{"num_hidden_layers": 15, "hidden_size": 192, "num_attention_heads": 6, "num_key_value_heads": 6, "head_dim": 32, "intermediate_size": 576, "vocab_size": 2048, "hidden_act": "tanh_gelu", "norm": "layernorm", "norm_place": "pre", "norm_eps": 1e-06, "positions": "learned", "qk_norm": false, "attn_scale": 0.177, "bias": "all", "tie_word_embeddings": true, "parallel_block": false, "init": "normal", "init_std_qkv": 0.0188, "init_std_o": 0.00343, "init_std_up": 0.0188, "init_std_down": 0.00343, "optimizer": "muon_variant", "learning_rate": 0.00861, "beta1": 0.95, "weight_decay": 0.014, "lr_head": 0.00903, "warmup_steps": 200, "schedule": "cos", "final_lr_fraction": 0.1, "batch_tokens": 65536, "max_seq_len": 512, "doc_mask": false, "train_tokens": 426500000, "max_steps": 6508, "dataset": "wikipedia_en"}
MLP neurons of a small language model. Each row is named by its layer, matrix (up: input weights) and neuron, and shows model dimensions 32-127. Each number is 128 + 24 x the weight over its row's rms, rounded and kept within 0 to 255. Numbers have three digits each.
After each neuron's rows, "fires after" lists the tokens most often just before its 100 highest values on Wikipedia text that the model never trained on.

L5.up425:108150136136105159136106143137091143149113184180099121154121127094119184127127145099122138148122157128094118080175098141128152123120120102133122110151160152140163129101130091134142136117126104117139122098128133112110092121150122123135122155146151124158158159127112108154117065143135096134
fires after: "\n", "-"

L5.up339:134088128141087123098089150116157143089151101126120087139119160099114127079073150113109123140129129103151151142111167157172098115171140109122133163136155161109094104104120127127108108149093131136091118090131145118095101113120130137131074123165140142115143118106125136178079141112154107138
fires after: "itt", "g", " wh", " L", "ar"

L5.up520:123148131086161118148114120106133125106133155143100119101126188112118127152155168125108123127107167117125126159182093092119154139112137105124115126131124125124125083125097168113169143120153113098129150125108173147150113116127112112119162115092102164153104116118104175112124118105115107143
fires after: "he", " m", "and", " Christ", "ch"

L7.up311:096127112116125124124130200160123125121105124098140091116170126093158091129129102152116185088157134141081146151104117084110132151082130146118125102124133130132153150129150140174164150148087123157152090165069138173134153167103113142147153123124166125121162176121104125122140151132139141132
fires after: "r", " pro", "e", "ro", " Pro", "p"

L5.up544:115112129145079136115136183148123106160119109100107170187093147147144103137110132110092149150089139144135129110163145128109121173156087119137092135126075160125116122139100143164075179139099106120136146138138108124153147158156127117162137090121118149147107120118157142111104144126101178099
fires after: " Mar", " ed", " part", "un", " comm", " Wh"

L5.up220:127100159122151153147149169092087127127145159147109130098105133108123129108148093144179109172121130109135100118156117141106137115118121137084136125130153123112145095146127103119135167112130137097106119152143079129106147129137098092089145162116085115087163147057116147103180115147151072105
fires after: " ", "e", " e", " V", " (", "S"

L7.up558:141136125152131156113126133130160130131077107063096148124091153078080109130148149125088152112129159137168135114135160079096151139129116113117133116106127117111175156120101151104117175126104154129130109153104123125122127141142112117143119141123116124123163142124137169133131136133131125082
fires after: "r", "er", "fer", "ro", "ist", "on"

L5.up120:102151136170117130156126132116114140159120169132143079116124086113117135131172096119143113082115111135136133131126134113129069129087091103103134127117130085152142108130166063118179112082122125147097106101118128168131107145147161125104134129118153165187162149109141152128128134114128134119
fires after: " W", "-", " \"", "F", "W", " O"

L2.up219:120098130130128125096129149108102141188146135122169165148163155107129077140158129132111090116060119151130118147137092122148133143079157162093111136126101072126142112129138110132146113119125147143120129123109146148125096105108137121141140133135123202154131149094176157106107119090116175135
fires after: " M", "w", "m", " F", "W", "c"

L6.up538:135128137093126122080133109127124099157158132177117134130120157135116128112110138137095101183095112140125109154147137150110089133111148136093124166127100122129127154119127109116115103140185118115111144101139130061163164095104125161095106131125138131127123141135135130195118136144127142127
fires after: "ou", " organ", " Mich", "v", " sh"

L8.up424:170085144100125119108113117153159148114138112164106135137129108127110127156129099128139134150136115082139142162102156072127111162148151163117104077111120143164057136142120121115096106158128109123102119107134124132153103126104124118139198137090111088140077152119097120104127132118120157118
fires after: " app", " contin", " int", " imp", "oll"

L4.up140:121138146123113128128155140136075139143131127157116098121153128148118142130090177089153096094124109187123123096173143119130119148134149173104115087141168102113135121091147093113157122164120082096138103146128107078138125139129120093157104128135126106133149130182091134132093106126165115103
fires after: "-", " the", " sc", " Sc", " c", " O"

L8.up544:081123133122175117139149133159097104080140153152115152134127153127195134124077144152139154086091148150129121100120121141153145139172095123120109079130131140136132140121127146100094117176112121122085081103117123098159127099147083131131172124108081100112125129175155142099118165130134136154
fires after: "ad", " app", " add", " int", "end"

L6.up420:125114086093153145113121112116151106095122108110109154136118161118140122116115090176115119108168122121116184141125122157142126136107164131134125127143138114160098144077112109151133131150130128135140089119128070141114135120121147083173127112142155086132122118129125170182096125156098176160
fires after: " on", " W", " in", "ad", " In", " North"

L4.up245:132112153163126096153125140148154114137110125137153139129126138133080125126108104101108103114097120118113167127101137128153161117149132146125144120130087127099121142177144130150114134093169143136136107162130105096113131123146144114146155145101160112121137129123086118084077119112143103111
fires after: " j", " se", "ª", " w", "he"

L10.up452:117121125152074149151111128120081103137123142138111113117143162129081182092122118114125108109160206137082109119124101128203152131098135121116121127146123106166146138154117144111150080116154148133106112116156159095126126123153111108137164107170159086099163155126140134143092114158142114122
fires after: "\n", "-", " o", " O", " ", "T"

L10.up514:122100101113122148118115136132131127176132141122103124156164085148111082102115094144111108125153094138127138101121146132083114148108147112124085123138143137124125098110127129145150141150145083131125179199164119091155117116137096174130137098120123183113137075140147175172171135153180093154
fires after: " A", " C", "A", " H", " M"

L4.up296:083114162152170120154099160127184153104172152088135127133150144148140137136091122130129115127151136118112149145132129138119070175088139142122110107100076118125130139086167123172127123185118136110149132119117136164138166125108097119159096151111125132142122102110164108104104138144111119159
fires after: ".", " O", " T", " University"

L8.up105:152164127130117153131125152125100125134148057158148106122161091114115149121151106085147178068114112142082112106103146142119119124133129093123129113155120124110143120162094184114108124134110115078107114176157119133121104131105127136150160106123108067182125136108152102151124137143103143142
fires after: " is", " was", "en", " ", "ly"

L4.up135:154120105140145163066135112162107095139112116142104148121124086125110082142103096137162142151141093123117133206134109153087113094140144140126131125108096140168124085133149088125129140094124128131130136132150117122160106174144123169129133140162110130087163177111135120075138139141148140119
fires after: " e", " the", "e", " ex", " rem", " R"

L5.up112:112119170091116100123143136114119126119170164136127124174144134116136118135191130112126148130103111147112102132103143124183121131093178128066150154131123129128150084105152139126104102109122189106121112091099121094165113154134108116149103148119140110117173128099116136120139150147133093124
fires after: " W", " so", " (", "W", "S", "w"